config = dict(
    n_layer=12,
    d_model=192,
    n_head=2,
    n_kv_head=2,
    head_dim=96,
    d_mlp=512,
    vocab_size=2048,
    activation='geglu',
    norm='layernorm',
    norm_place='peri',
    norm_eps=1e-05,
    positions='rope',
    rope_base=42600.0,
    rope_fraction=1.0,
    qk_norm=True,
    attn_scale=0.161,
    bias='none',
    tie_embeddings=True,
    parallel_block=False,
    extras=['capped logits'],
    init='normal',
    init_std_qkv=0.0238,
    init_std_o=0.0238,
    init_std_up=0.0238,
    init_std_down=0.0238,
    optimizer='muon',
    lr=0.00988,
    lr_mult_qkv=0.4,
    lr_mult_down=2.0,
    beta1=0.93,
    lr_head=0.00671,
    warmup_steps=0,
    schedule='wsd',
    decay_fraction=0.564,
    decay_shape='linear',
    final_lr_fraction=0.0,
    batch_tokens=16384,
    seq_len=512,
    doc_mask=True,
    train_tokens=198400000,
    steps=12110,
    dataset='wikipedia_en',
)
MLP neurons of a small language model. Each row is named by its layer, matrix (gate and up: input weights; down: output weights) and neuron, and shows model dimensions 32-159. Each number is 500 + 50 x the weight over its row's rms, rounded and kept within 0 to 999. Numbers have three digits each. A neuron's up and down rows have the sign that makes its largest values positive.
After each neuron's rows, "fires in" lists the words (lower case) most often at its 100 highest values on Wikipedia text that the model never trained on.

L2.gate288:535537555520491469551427429573547441445597487541544524534511552429433504500476455452550452410633504549534452579522608477375488472511494425591506496480491538471464535489477445581487491543495527510524446484487585480558457486515465511517462482443549447529404447526485469483540455484591529481537530479482480421463493479451454521460462464429486469589534579489521595499469481419523396569630
L2.up288:590477535499517469444518480421534469459544452595540521482499408468484548533547588406595489491508469454433521560475484599568482463525487519573503457515548451425488431527491538476492519540549487514542538504491540498483544487421437456567594438505511486549503441609517458469516454547543479402503508510534477555407569490525532483469481593477444556493519494525467437470518576557558464473549
L2.down288:450478493487487510483529482577482467545464537449463594578555552459505445495406504496493537493468560524560507499516634392394498491490512455481446476459481541585455464428446427568528482483450508510516484477400440403548480528579441565475388552619529567543471487391466501473457573453541541578439529544474573536582479528524490475541497460538566476565475452496541631516469501438498402461496
fires in: "states", "court", "joseph", "us"

L4.gate503:505468483470483519407489500493460460589329549414552449514491551549583492566501470527520541527349537490485527528418542531475445535533430532501575503501509432501480535507529494487433444556439369644535447503457532459525487515532557486550485463482586466511530482487491458523523530556491557536443572514592491401583505479566499501359513483508489545536551446519552446481537593537499473602510
L4.up503:603520468530472466454556514528570526551482444525473557517422486447539449499432524540522491458523589503513495452465490501486485576477505485601449549448562551510450445546379570572539451443453590439497492536520499415445534579589489429547527437438520478426484424534473521535507426484499432435495465507563540463466498447475581416512547454518459532449408628551520538372482528448462461391449
L4.down503:456518471499615534475482405494401456597448550395529459487560535518530462524513509477521569492450508476451530507548530477562498457452430562512544518579477559469482504429501365466448523466487474542479534569472570561562498461410489531500418600567576500506441625443493475408572512445484515589510535530561422443532415537443529535536362503457566520502572450497503452561560439535486497572521
fires in: "that"

L6.gate422:431531506548421541547423487563509579450431547441420400513440563512627537452552531482485472487445541494439560586451494505518504453457498510478600410475442499522528537494524573463389559496457432534533559479572400523460550610460472530554480410467534546569526508550532480467577572491488546504436455529512502467457510475514484549445547470514515480527456582544514495439528527447488510648504
L6.up422:491439469521512508450475521487488536521488555426488422415485614526470461496566560434479416562494475510487549525452474534569473562603520468525493495464531475532487537594520510472498585498479513510564531461513451480594437599452484540481471535503473554470480508410440523536489541448523513419536488533464503493417460510554530565427576458593502496510537554499500469521528494515646599606482
L6.down422:547500501521538405565447520450560504437560520517515573551460430482618536542513463559568496531469533481545471491449415502465597596513560531414465621429523505524555446512481519453458399496572476484417498462556440501375509501491499452511461398534440487493464518521491550628574486541416470540460469463529490508459453541414499500512541545471536547553527484522617481493554519439534460435390
fires in: "used", "built", "wrote", "played", "published", "made"

L4.gate161:477393513432529573482500562500487542511497498559534532487453516437493620491528462503554536595480549536430496529544494500485468531442561388576604499497467446450517592484463451523496496456518572520549428486463443484410475467482477524520422489541566496508576638495574469524502454534516502443519466550417510443525539440460478412449519576484541485444560490566518476476470565461572418467560
L4.up161:477573538454502484545486536571427522448449479496432485566467440507536448498517451516493469571456477528528484557548485444503406483416475537507540541476577565653455500521507548552495520487401493488567551509476513540523540497487515475523383361412465388553394396398524618468470538540523550491530486506543512428475542450585426554558556473543508541551489525396535510506568487546470412527456
L4.down161:482555535580497493395494435521439492510468550439507538483491427506460528477503512478480538596521553526450504448438515450526552580499528460595579514511473392454476506486483535475442560517563495509412482583566439529367423498468503455488465554595596579436609540534526545552444497561477485498487430468425460515514469528470548404431372551540538494539541491591556439508492515537531492421507
fires in: "the", "s", "its", "his"

L8.gate25:439532548534604514523544488491506528542385430563488522522438537455442494470417425497441465576449417484515577551517481388398387442453501470577604542496574488605471510450517574514481523459518381493472544510476415481471511450502488510455463473413450579517518489524483530505552557493478517559441533472469537444480464466538482510454489483507494422506531502436502490492601636507510437484523
L8.up25:534558469518512518506535571558485581556559511509469460578434419436462606565439481484441412527501459467536467566559533467499511457510492543516511512400505508540480409440553546550503491553585587557505478510532430485507497477550538552396528547501517540469563556489551505503462555509428477451412465473510382486437414482528548525478490584432587544576521525515549452492458512434493404533497
L8.down25:513572482552484526533406550585505520453486426459470502424522554473518459477508504541494537515483522505496457500489624406394461518455444492538503502419462447577477542485474529521476441490529408522492551563428466501537475403519555436408401469558500541540579468547494494491502550511489555501528454469548488515537598563520457404454447432592410482397477516448440527498468469588508486518504
fires in: "a", "his"

L4.gate498:457546491506501511515453626524540461412543458583463516415492421467501409506467457543475550481518436480418507564495506472458567472536550396529547500511556466462538450606437429406423556484528508633507556497564464504511521588415509519486409397499468545517536515495463549510404515545518554506566502424585511529554548568478506515520460518521544586435462502480522411566419516477475562501508
L4.up498:451529470521461514416466595537547516385475499436494527469518426544411501512532473511582549449512415519465495503509536493463527469544377535537452592487582503458517512474489542556457559625513529452496487551515486422594530409460545460428462443576558487602498497475562513497528589625559536479551509499489471500485442532513415497453448521494493572505478514545457483485322409534544507491496
L4.down498:562501547484524515545537441521437531523533472542535509511564580490463524526503533427518473521489665497372437519464448457516464489478604438464522420523360476425489496416476427431561453456520462497483536442581494557436389497486428561482549562489526455346480458489518535520490476445463472553514474461457515465546517483531523523477468508517426440502493529461595511513650530477493502528561
fires in: "new", "more", "the"

L4.gate362:482470577586476448504455489469486433529517507473509587509505505477452430457519619547522490521466432463556435480513477457578341502498559501643508429467439428402516502472481506539472485561477475448530420565486469469448494407523559503461485543515540519432525511483458482511553504497392517658437440402462564524431405472492580498408525520566484522492445531544502479493398484486545533472515
L4.up362:487554537498558495465527579531439570527503480462559444528447527636514550510455457532519488599510540522575520499556539506404461543544438508577430487430574470483430432478541463592474498468482501512561606460468489517524409505563526588450465512449560422466476490444555488430484441502466441557543591433582466566564436549445496561480455451546490498495392510508521533427524429503529419521549
L4.down362:495476505486584482553486424423500465519494541428424502432506568467497495455521536377463515536518508537481509606467473416525654477551536458444543558549412514588567563535435459446563544482471548391428523534602483567459550461534440477518517423569441569500544583546557541530547482447494562384474458575445508441524524534518539527578424534488439496450525485502515489587551547460506529456424
fires in: "his", "he", "historical", "historian", "heart"

L5.gate511:517574489480557469484484452407446481512584429440571497452541540404483527425547498479467489544549463519420575502494457481464504488563520495573470460474496507491594518489578471519478599439538426542518520462529507466438495436492401630565471474534562486558507548402532596585474521508451425487585559479506508535427504449484462444426557600471512364511577408485551537502463598359425482569467
L5.up511:414495507478513475582410400413436455505534550520561563478573621532431519506545454441553500607540440462560431561494429409544498502418386550418503426474496557481591506567447446492475531509497527542543533512488467404554468407524559495470470566459542471566438516518498537551475494552526453531473560507480469448455502392532379452517561556542589555470497445469531496549470522447523519472518
L5.down511:495528528498520536498581544556445437520491531503404491558430427465501521433464466520508463483457454467505507495400483398510549533470535483586545476476601412606371540482533450570526482460529496462541493533453516423452535541510455509440465395531505517567564512479556477536476548508434549573450481453609471509587468498539527507444417472505516516485490496528473436545390460582492440453485
fires in: "s"

L2.gate326:344524420521523514538511505415482408476441533507510493465573497466603561430508465559490495537519425517505398533523527334457448529393549445635562539396514477544566538479503470509507509548559550459494493523449458493469439484537555476536541557433476587534440541460583559537546521543506477517469534506399484530477516469546502402486539387466490511492488508539488505495473507466478523520581
L2.up326:491464437520505589500440458606464489375514445480519523471533501484499469528496563521518461544533537508526465592493560395543495424405481512509552473461472462440469570422415491483516539508451532437486618545540477595515451460465606483534538589508501519470526540466551471504553447568494514414523508433430519492453443496579504546509554566511570436521504485547459610484471533525461508398640
L2.down326:392583481458511454430546460408520466521507555577441549512449528469473574410523444599561520512495402507542465504568510506538534507439483487503550485461573530531497459532444549494530510515487527526489469512471497518507545496409546385557463592466542507522511499485452526530550522559506481506526485522535431519478494454573418464485461502415468537544573451452614564563471475495528409516439
fires in: "s"

L2.gate137:490465550482466561510362536509485439459549482559420534407486518526569641502522484518533553431491480523523499462490544490451503498440486527601531489531507488648605516575510493504503399555451416575530406555527484483515476492500503507501516557409507508490468535553497437454552512515424476487509491520480428483566518466495428502645466454485574533601522499385486518513445491550443483588419
L2.up137:479497581472481516566457549597466457434586497566476526524460538448513579576484461512585502408409503563554499508514518506466436508471506466479468508529521537623634553520465543527487451513434493589584461609483548423529414519517512549514454513460471430528469553530433508480531475519493456456499521568442425483454539469554470492546388513560587517588503527469483498530450485492444492605420
L2.down137:510646497526591455434587461484470428505452544507568435498423488552506378508449516500582537614494564603451499516501583503530493518478423545478472511554489461449407494536566469440520493529470454448486541483498493590485523483476479488513517442557518588461511481412551517495506484502496484606565444434513627518493543487479601543447523594499512539453478535552493491550509449435550565419487
fires in: "the"

L6.gate317:472502490433475462453559449499552465607504526456408576416484414478551541352513462483506546555519471486441465433506529528417481466489501547551601541551465484446530516456502548562518542485545494450553437528465408598485531468457500538576478499474544536548505462425572443487573484510409454442527391414511485535492407524582540475502426578509500447504421500499516416568578604479458532510507
L6.up317:458577550432479487479417541526516509469588456519437625511438534500478518444509417418437503567544412431454499567601544407472534401475433520505508482507631419541503522513558483443516474483471426535595547506531517482472363446454516578498493510565470511494514568546552528511521561567441432558533483590489567442434500412522430509441520461538535575482570512503551524522429421509443450485485
L6.down317:452516493440544508475593544469441567511514508569459524463588454569532540417490524552544578490467489587499558530450495455449528486503468533505585529473540495475560511402550482521566540463538540441524412466515394547516643475474480547497533412514567581529545476515440520491526426528480497527452450486513444527493482509533495500520516565511437468473531444520533467568516471472537441414511
fires in: "its", "s", "his", "their"

L5.gate217:459521492456572533421488578548550580479677483488516530480482599516446436451512523490488467475519559470567449593531442507483530435492565485527403498547547456470434490470503540548505439472481532519419506564499403472579496375453509480494559496536528520439527467419468592507487489505467474495498566539461510451368490488557441460499477464519412457497511441427531495481575548494463471450531
L5.up217:444456521510504519443432447540517521563409544493523467533578625485462505537533566577490440522503529550515439543472505536492579448425528452478558525443495553484481636498451564519481481553463592459523506441597501422489505500543502432556533500490536492480483470427449528474471534573497420570489568580515496411395502449515562423449448496430578448454467590558511477492573506476429379534607
L5.down217:442544428458504511448552542479524470649461451526488534457531490432433592492531460582457555458514513507537600475385429493535442452583470465537620563495466545529523501591503576454493535522594492457475379484501493594489515399526519465468386434482433521490479493577431476614462475439552604495503440558450486463486524500501474606521483468472545507457501471489493470521516485571506518392520
fires in: "from", "on", "near", "located"

L4.gate507:498518492462582409415574505529468476495495545545492498562513559535647559587554465466492459549443595443547548471520541481387553435434464485524534438464485512476498580473517513529509580483522526485405503535559588505511529560473491490491572611423525581503533390464486380485582487513489468467489456504471520534476463475586493519461427521567554522468457520476505543530490428461474427556418
L4.up507:542487539434525553499507411430539526520469459490507502445488473547567500522487562503609545446436494542533519459557514554438529628496585508466463526626459546483537501512435515462510514582532532491516525530510471537517578418471408519486552435495605436446564440554477534569497568451491438527559463484450507535497501506461583463541527500448420416498465459444438473554395471454547534591497
L4.down507:456451463561443459473511615525499402551496479491449483630466477638487466457506424500459524490603525440598480527434498493524488424547545535529521526427529454434476465491491540465510438526402542531504524450497604419472428621534532530454487488538431592544522490494496505446483462469506621505481524528638501482471440415551512485376592473516533589499436472446491531534585490554471454518563
fires in: "first", "many", "various", "several", "selected", "later"

L4.gate106:589449550620544520489517482594530507536436520501461449485472406513470501415463442590556566566460431566422533507555463393517477521498431531580487506463479564530446450518504462510496399486445418369519535481496481418453562492488494532431509546532559504581505467512449491619474481437518518478524464456462532441421446581547562440551497498469620518557555449585419526440459490504483540461497
L4.up106:461470500462431585467504470528487563538469453517533616464489398569504482383451473521495463592451514513498507472587448405464389462519503535483462542527476550517516530502507548562538497532477473468519536463405519466565448451533425526510572536578532589542482424400480483522474495449560582411581545611473471537490487462573538494560520499439437513546514416507525417532549436553475541503492
L4.down106:518445484535490564669484478453466478443481428400424499505525438470408515564478507450515534463519514491479530618551568355449509521404537434521484542469510506464574502471451472503506437483542469434568525505568492579488449549490522466529379531512569509488455509551522521391578499570417561581538406448573506508489560559494445493454390516537559471472461551547535469518487561498461506492537
fires in: "a"

L5.gate103:500530554504537522385458476477529462472489537490485554488410483449444493428566507520610595511502461527480515540514471387503449472480548397453512468551522523474558464536502489370522523433495514444496413581431559546473401545474492517526551357477583556477473451483509452551468521481595562556564542614489456517501552594521453412587537469453461642538470471530495476424454579441422477504455
L5.up103:513530482443369517531428436502576520556583521503478477490529479456492545421589496502554512551521513632420501495441483396439519465562459510606471539547567450555469531515536596572538454603475424498506515455506510436427548515466525461494491503503436525515541519484536501456540489465442389397506528466410541465488561498529492398452520460578577486521491543430567563450456480512482521543534
L5.down103:479478574551538599441517534530489454470457508499563484426548494482422486507460473586551529478414490424518517495594600470544521493476491490499502502534492572460480510487468457366513611506453553492499527553543466577504494446477539505512489433535485510447475431530502543478526488462510543512579457535532517494532623610547546447444399509474477538491407380583528436459585537415523489486452
fires in: "the", "they", "there", "late"

L4.gate444:499456524364517381533467557474526431485438564527511454615524535470537467522506567473454498479545533533544452486418579593563391481447524533582446400508548566529619507525494459506471478505491488491493483578488533531458454495488522459447458459411538450494585548509449526531536613538457492595546509391497548554539546472477400422561551440428571549464478509556473435456482467446535544571464
L4.up444:509515498504464524524408561505504421591485617490514447540418484476502518471429483515528475484486514595440453576472524496417527449479539460492549569456557480448373542488398497483471444558438446487423423477612485414503498441531521563546477413474598479545486607409512515462504507556411513482531495533419550601541612483510507430462485453416598506617558530545602492517434510440541501528497
L4.down444:490601496595461488455525389464405651570487422520474507461475442525554460516588571496505546516517499468484571449567474550544497495464422454458490514552425437502499527545512499523562598467524526436442513487442487525506485521486486519472534488499355515442534440575525501571434472517621506579463493542521578424524339507465515513437442497591403531436429492519445460542535395530530447414514
fires in: "the"

L2.gate60:609472480422447536516405481488477472479549432607464514423433548528517517430507477429502476477536489468437526496441558500557514431514630500613490481473451502508491456519477464472496557496510533477433456516481568439403501435489441445528532494506420495456545619478489487430444574490521378450486517515589502544509555456472548537533558526451564535510505587417520584459443548432448428528573
L2.up60:378507512477524469521520462473559519528438528388542458435505511513512452478484529505538544504563537484517415410507387455514633454507363585444489522464502546526593442501500575571512476521526490530542463479520439503464479550616525551553489459533460433576450466488457505489527474544513533512544499480421548404451433520495536488418513436571522484552505496475542513504587478501456542464552
L2.down60:600506500483415518529367583492509493536477407564534448517479521476587493457468484440475400466537473423523487477444529535509510400507609523547537531456427430520432469461528545437485572472526618448456461554455590502469522457473451478500563497504428503444526582438483495433455549513452451469537555470576460521542511423513513554574567528427459498446471564467511463449495536464447455542575
fires in: "on", "one", "along"

L5.gate489:618579533399623494522538435484431430585468515478536394446593414508481412480458546396481475578488508519433501434537479486503445433583486466366452522485471598525547531510513555426463510558532439528559548491544479417519498561548510437510522560469482581537498535518524467498504507453487533473528591463582480563505482547498520512488559516470501442513500481468472569503442460524417453506461
L5.up489:551474504455554492541515487427381513525465434505506531423542509402432505485517491553444425551493439502492609561544495589555512571485548488477485456447486506601570502486462421447506519530464492504490506531573499379514475511504542579398532522419457493571509491506528510467502550520513409497504518423478492427528429472532467502488519491575444417516545478426462537568521508478415457515499
L5.down489:453450445580428432472367612562515507475502505419550531551487518550519477481582482508572522510517596468560461519464535437456553479575510481616526552513451452435487398473615433492512477496535527492537473522458491456558449447420475504541507484599490491368439461554519633559460497579506513569514418471455448481512531543547474537516565589486509509542464547517611524479586452488508520462448
fires in: "began", "played", "did", "moved", "used", "influence"

L2.gate405:417500495537536408506549482447595522577457444511532482485456526457564447444528542480506488507465557545615516469378482501466488475515537457594519507478406445535503523510536583573516445485558511503495466572519470570422514495554489449433484546496463511511458506514466512511430530493586518478464534479507460438509462464560550602568531508627476514499393441489474556434535480520470454448541
L2.up405:504566501480502551495401506452499492341478504473549515516534544507491437512471484577479486519494532393546429480513506479549592434586473496433522525500574574584560449448467414427416588475406534472453477414528501429465457597551507560518495447464546493528503497514447509473477489443513551456577465439549467532534486521452438483489536429463477487532613603514607574557563575486491436527433
L2.down405:498500537479481467541499498525590532657478466506577530432501533506557490440474501493437504480471525557591523515460500521452552544450491498594514473501495517533462481563501604565489421397583586558504514630449515570427514484449504461470473467491478438479484527403409509486400505575506516510500522527491500508588474480549478574586603466508453466473433480505488499346507491531473526438574
fires in: "on"

L6.gate97:448517536422381477520385491518569488557486512547533482558430512508552450471573527428455458525569492520497540437512577469576516424524510470444573522419547491529475484556596559428456474436550433414446381469531532454448438439551576533551533444497522532571459512409527491591462546554506561472571499451404519452528482493536439455582517486513479514507433447496512536516554458504567478527507
L6.up97:508508497521510501480469598433470394586410470489479612509426517495461437550450466445375487408550475443536511450453550510542588468436448439446537411527549591619529493544618575455468536521537519549454506539475459446498496431547491439523510454491593442540375476439546505542484525511402484449536496528514478505417607515524638542526550482557527412509484473468497521499461441613374538570551
L6.down97:583456543425469567540480450494545507509503517523616504542551524525500617457488508587457485522414562461608500496502484590500444554513575454570464600485496495421529481587459621616441505463538550567477517502484568531529482528523472515481424421596419474366481549513483543566458546500536410534434482549511496504426518448489509486483507513446464421534478520466521441467472529494452442410423
fires in: "on"

L5.gate387:402574527551474447572519395463475473428462533532536486521390496525501455401543536485498565540496454457529409485485489464631484395450502479578451461466479478471474553490598500552591559444473505576500469450473533607542521409505464583528434478430564502528500564510484517479575488490474489533546477478394466527564451446467406470546508470666497518511377430529519519467446553499524509584521
L5.up387:502512563502502535588489515515468523492469502538526464527538450497567505473524474505530504428461486578588491559471507504401440533443460476627571564390463483437490488580549478499511486542510437453601567490526590558588503471556389557502410481505470478487482497580417547497521523428494505502513481543498554548348595454540537423562506464498428531526545470574487431517470408528461445503554
L5.down387:497616431489576569455497377484514507502437476573518547515605582534391541514469501566514549510559496416484482462571456526571460466442478466441477435480420541575494521492445470457472506475452455523510528523421489554500545507472573491537495517464435598460489473448540492523437547470562546512494477469541516494536453551462466533468587540479519410509550467458498541622501549534598536504457
fires in: "the", "of"

L4.gate395:497486495574559540458453416522460509510497447518463472514510578508498447423486527518523569523403434459416475533610554424439535481461481414594533545538533516650551526487516456581493460445487447423603645540496483510535511548405435462562534455549536549594470455498490516509434431486490475508556440523504418542387564465444553523503578499507489479546507430575470509548438460461472477478463
L4.up395:499567478452478476547463574582456532433505469462443462475459334507546465484506414477522580546509552476509399445559489486578563568447541569483498566472508427563447410569477498493540531503364503555606428508465490611542436468509520490440471417454558477567437484496571536460473517595543437462521463492471444483515425490540476501526496535512500478448538546515514562517504588425520510572483
L4.down395:493543544522592485514525466444551471472432484416494536466515574520389588402487495467457524583530479624429580483452517525434508428482497468498449518505445484499561543509517520497422496537594511481472511514555522558491515512494470472581465553534486527551575538464493588441477508520423426440496447461506496428506567559477595512565480470495478532534427500569516411523462540532499506379544
fires in: "the", "their", "his"

L4.gate259:495608460467405466515499494408463497516554525508509529520559545458464581387429491421486550558468494565465604488468419484554363467466511522417514510424562448484469514550494568547524510517440540522474502483448521591527453532488609428456447528467535510595524477545537581417595462572596514474461491419484488520553466446515473524564528451460628533509444456588547420551524563498544463479532
L4.up259:501445506468551450417480519612526590523474484478461529514418545399444541526559563491500483514450466421424504475410421419514564516469463486466541507512559589480503540535517402602477532580525472399596503581521550502477480610494479531503452463517435461545444498454540441552519522512572485482480607490414550489482586550528537445452527622492589463529463393419455501479482474459500477574607
L4.down259:513568459528533455491496515463433450533551544521464509484551464523485474454458533461521545545555529454493512473594502491404403515481523466553538508505579407534487565491461512515471467459484547541524506377420383496482491384446511489530488527526525532594501496459522607417540537448471516565528474447576482422494511416535502489506524489493502461466509536577646479554524572479540502476490
fires in: "s", "these", "her", "your", "whose", "its"

L4.gate275:474523534589457521507592526515544408423556535473427436479569476537502392515456438509478603441516423544490499437558411506529556418594562624501570399454487552434477513488563596534485446475498498414421478567511450544570562537505518511538415501460451471500434521490538565494484519548523494565516505462441578526495485489605461531506545561483558454487403451501565465497587538542572568558502
L4.up275:460525583591462532402509564438586422501467541527547511526490443347502480482514515523547554468540541509464483530450504515515538502468584452526517508490518567605442471436526487527490492536475504548560404519511441507550426520457479484447447496452593452523488471452560497542427454571458567485512524518545530526507448564315384514455574479507563465515455584526462527534399578441423424458509
L4.down275:561511501454512564517373451562493581485532470491449550465564501612493504452520427539532491550431520503409573555525555473476445497465466521500450565560449470418505439485488534425487460554564534410484473553421469497460489526498494526399551486584514482467480490530443552470569516410573482486511482482501575504566552526513602402549413437362428546465525466488438502546538494459526507499598
fires in: "the"

L6.gate224:444465543544454554530504502460518473469514510400437476476462428536589438423543509539579548563549469473474543540468571589522438462480440452608457415485547459538470584491521531486500507463556431446531432557543488536459445452410448502509454455502565546398393439546522607571507493473516534494618475480489524486543575445509463437470471455459535571463492567536501474508513604476493464506474
L6.up224:559609586474512457471419503501527488458428499500581512543511411413481535486489480469516496504429438500630421421578444527533581491433470584514456553501490462515497556537561494534510495514489424544450515507449399619538529486569501526498478432423521404558548466472504605496499549542523490517563527544539524559461516513489529450510495531489531551561527463612520475460466504508466445417518
L6.down224:411518522499542534546561574496548487536446416580441607377495518459460399482537524596465599568475575505417547526497532468476495567455519434602481483450541499527478546441472577493504506516497406416572516554567523449448484501442460512429455491554544593465496479483470489554446506520465497478534375491554582470513595639530523447466532468471475522444450470437425482538493495467572519442530
fires in: "the", "s", "they"

L5.gate399:532526535487512483482467546460347473532539495501368531449436489500467531517549482502433512581528439516385500494514476398446544461465454474626500494474531610398480525548538549476531471491544478518512488456533458533551607477489571629547483492536552512540514609405525417531447523503589542501495526528464517487475514588394513478498438503489507479433496434517556516487511426611492486576541
L5.up399:427542512516438500446571540466483576599470538501492504423514446513414472480460536461526506494477488467371536476550544445534476470538381564391530496506464515444515477453525461559541535518392440618586454546440472498519382521434514519569492524454510465438577490464546491525542488515456434540487605417498460540452450527575501522600580463504567456508508456444533528422470485464433469635583
L5.down399:530459487516534349427543501547454453542591435479474478416517533485581553553563544589562512535522514539544463631433501491516452508485552471589517548468492572453505512526409498390432408478542555500522450538519482428555572446507502518486563410550555571566421442499473430444524519521570610596529485553516524523470499537479441493465477582464545537466481559509563440535481505455554507378486
fires in: "this", "their", "that", "each", "same"

L2.gate77:553509499587584502447494583433488600537432485405475448470506586550503400494393497566531453482423416492450477464545542505551452472544491535545446454467523595515483444503594398536460491456540479483543442524500462458535508464455561477557567522496478478557542509466567569488498507528467447515408515489450460527556506535400515397548505455469555549421500529450528481508432488508505595481418
L2.up77:619509401542442468477506435517515507528559507463549570510502382494496475432479464474564394474503566483457520543550555512436483574470531579559463530537482473475494464550539543481388471490474428516485509421547536514479463554535510441505528659455522488597436484479479492422593558536459500462446495438401503497573467448526509471490468474486547468468494528395515516476427507548517447540492
L2.down77:419522563448606478509577424501407471485494505563475423449506544490518547546563569507450546420501597523549493493643474489480505389442393436504532545510486574518475587501425513574526514481472503578417452485444575609559538483428441458502453452524447519475535523512524450485487478463521507534590509579515482492514453468546569510458489489509494467465480562550510419508510529574429444519578
fires in: "that"

L4.gate205:520492391456516437439537493397449506472491460531509504519518502457505554520451516509505486462446575471447551478499445494629409490432462555427568519479496430498609482490465487370510487490466488627497489455505515501527513502427446483456534546555531451489539563510537542506619520440537486462483587494481454573502569595416518527473572500512438502481571539518571473542407560482448413410417
L4.up205:437448469503470499411488413552523552493409413461429450544430490404478507542519503541479567566567510536486491403473385513485447482454448521509497430540537494504495462544500477468517535489521528571564542546449523434482489541478501511437552513512516571499556620560481493525517469487534530442540578500469504534488542545467503541466520544408467525418542570506572492683456508516498550384429
L4.down205:439528512569571539569471520490543442458511479416560509481556513588489457442483439487402474532453490490430506530470530574505586470516516495477462521476406504545408531482518489472535477460551546474550482483461509595551486488456580514565469470480546557473478435477491444432514569596588454593519432434634499432554418499561486525553483551505534488549442479470458475434501439487536501564562
fires in: "who", "having", "being", "whose", "village"

L6.gate10:455574614454514444566613581584488433421491555615482414466478439535513507450382433442574504537502552478511488562479472573416545504482559556533460495527538513513534469484489464531522535496573483505534563375472489412417535505494568516513502443501496575415520467475549437553478403462465521499468550520487474453417578499507609433493487501626602522462527512511489471457425471509505512555490
L6.up10:477455466557482540383594471485546516527509589546439535548530510537445527454424507439424439596499529452543488484555519614452532584506572415438512441524558456490430492489453491501577526554499548506487555426434511511521448480502394481500490512423557518537565486461461555529453516465537579479466472436481463506482484382456479550482466534532552531479477552569499492524533520534498518539482
L6.down10:496611484501570490505649473551492359423571445432375586486438517551500558531472492500552543546541513413500572511524508476426539446496516533525439468565548520573520519477501515497520515499515415547558562509422545517458434476504549507480579444524510541538491532419447489468525489486464549463505525492478553487423515594461502502442519499494530518460554488445505468503516488507504431474516
fires in: "of", "few", "four", "various", "fourth", "several"

L5.gate261:500485486530528495522532474533431540399452513515440518496483496488505442538526618454566638525572527488468463506535483479525491487524469510541485494438570588399533493486505553486518439404472524475499399420494476543418482541475491450565508559520515417515502556538510530610511482601399438559460458455477504417519454465447437468467459518524559571492570462494408508525616450578479517578557
L5.up261:544467515487512491457514516540544490583495494530453518504440586518683519499442491519466436433446525545460459474559450512448525492442513397639532498595496442445494573520519549421444457502466543624536544550537484481428511582552476527480443497424595488483462446496539497527449543548499467541473490496470487457452499482475563539455453442526547517477441486437492510379509574450454479506461
L5.down261:439487446402499564417507552394517488459518573468544518472492511466425505592644540523492604507557501500512429514476530570494501543592536499435562501493528515432521484492444593497397510511565515459555490481416418611532569519380577458479532511602459517492437545503484488487550437558523602530464472488479556502473463476494483458416458469532420493435528513556527487611476483586541431527492
fires in: "the", "this", "that"

L5.gate277:464465517468577449486525507519460561488494528483497448532424441489471524523519413417616509456536503550529466407459578602413577427490602559616526491415557484433569509462506476448460454497502539515527440517538469524505467483539496523488485539494542508418612459571441490545479492476597462522474504501419508411460467465533468523368478584459552476350486533554599500450426524521435481525507
L5.up277:496481565487427499561571483526398505606530574469443521536535505505492502454522598554518533501451490456413540439476492497503521560483610646577569399499535562509497464456481398459544409506535554448507364485502426530496489330486442512495508517531542600534504455433475516485588520542536544372440437504515520506555559527478524523535474503535534428504463543477484456498477517552417429508486
L5.down277:480457505534525491474589584542596568430507449468518534456453487525493535471472481524478446565549520535515490579506448516455480505529446423491355517521463490507488521544415515474514610468436486533511653463456552397469512621448490537488522454462499460511489508454621521430512518494428453497535504549518474517417464457500510431464510535431450460542686504506500500524452517539563465485464
fires in: "its", "two", "year", "various", "several", "transgender"

L2.gate24:486438457558470514484461546417444446512463514464388541469528443519538442498508545556540478465486480506503562601611482406501486588481433423525531553422557552560448532515471484495495512569471518506477464503523522577503604479497492513453549482539527516623510512463572491516504460544396552521487478495492458484503457407487503526499442444468562505517446582508515477535571498468397440398508
L2.up24:487471540478553444479529520550516485457555539496607501573471556501500527541569407511463505467413475519550486492478505488495603462546523550519448466582472436475595486486461532550363437454481477524495567472475482364463492558512560486508533506444483500360560505488422518504470508374548453510381586477376450448483592451475492501601518548504468547503466429513518572562448520460550567660474
L2.down24:521497440486437548531463463444512518539417489496380499492498462515490479482458486516535487523504501467511524546571444443492463562487472444510535517482565586538464514513477478435587525491537519547375440553495484622511541437532449471461441537521503515634527528498603468513505450572440567473503444500600468530491482521564527571443450508481573480515491523474549416486558492487409429343463
fires in: "a"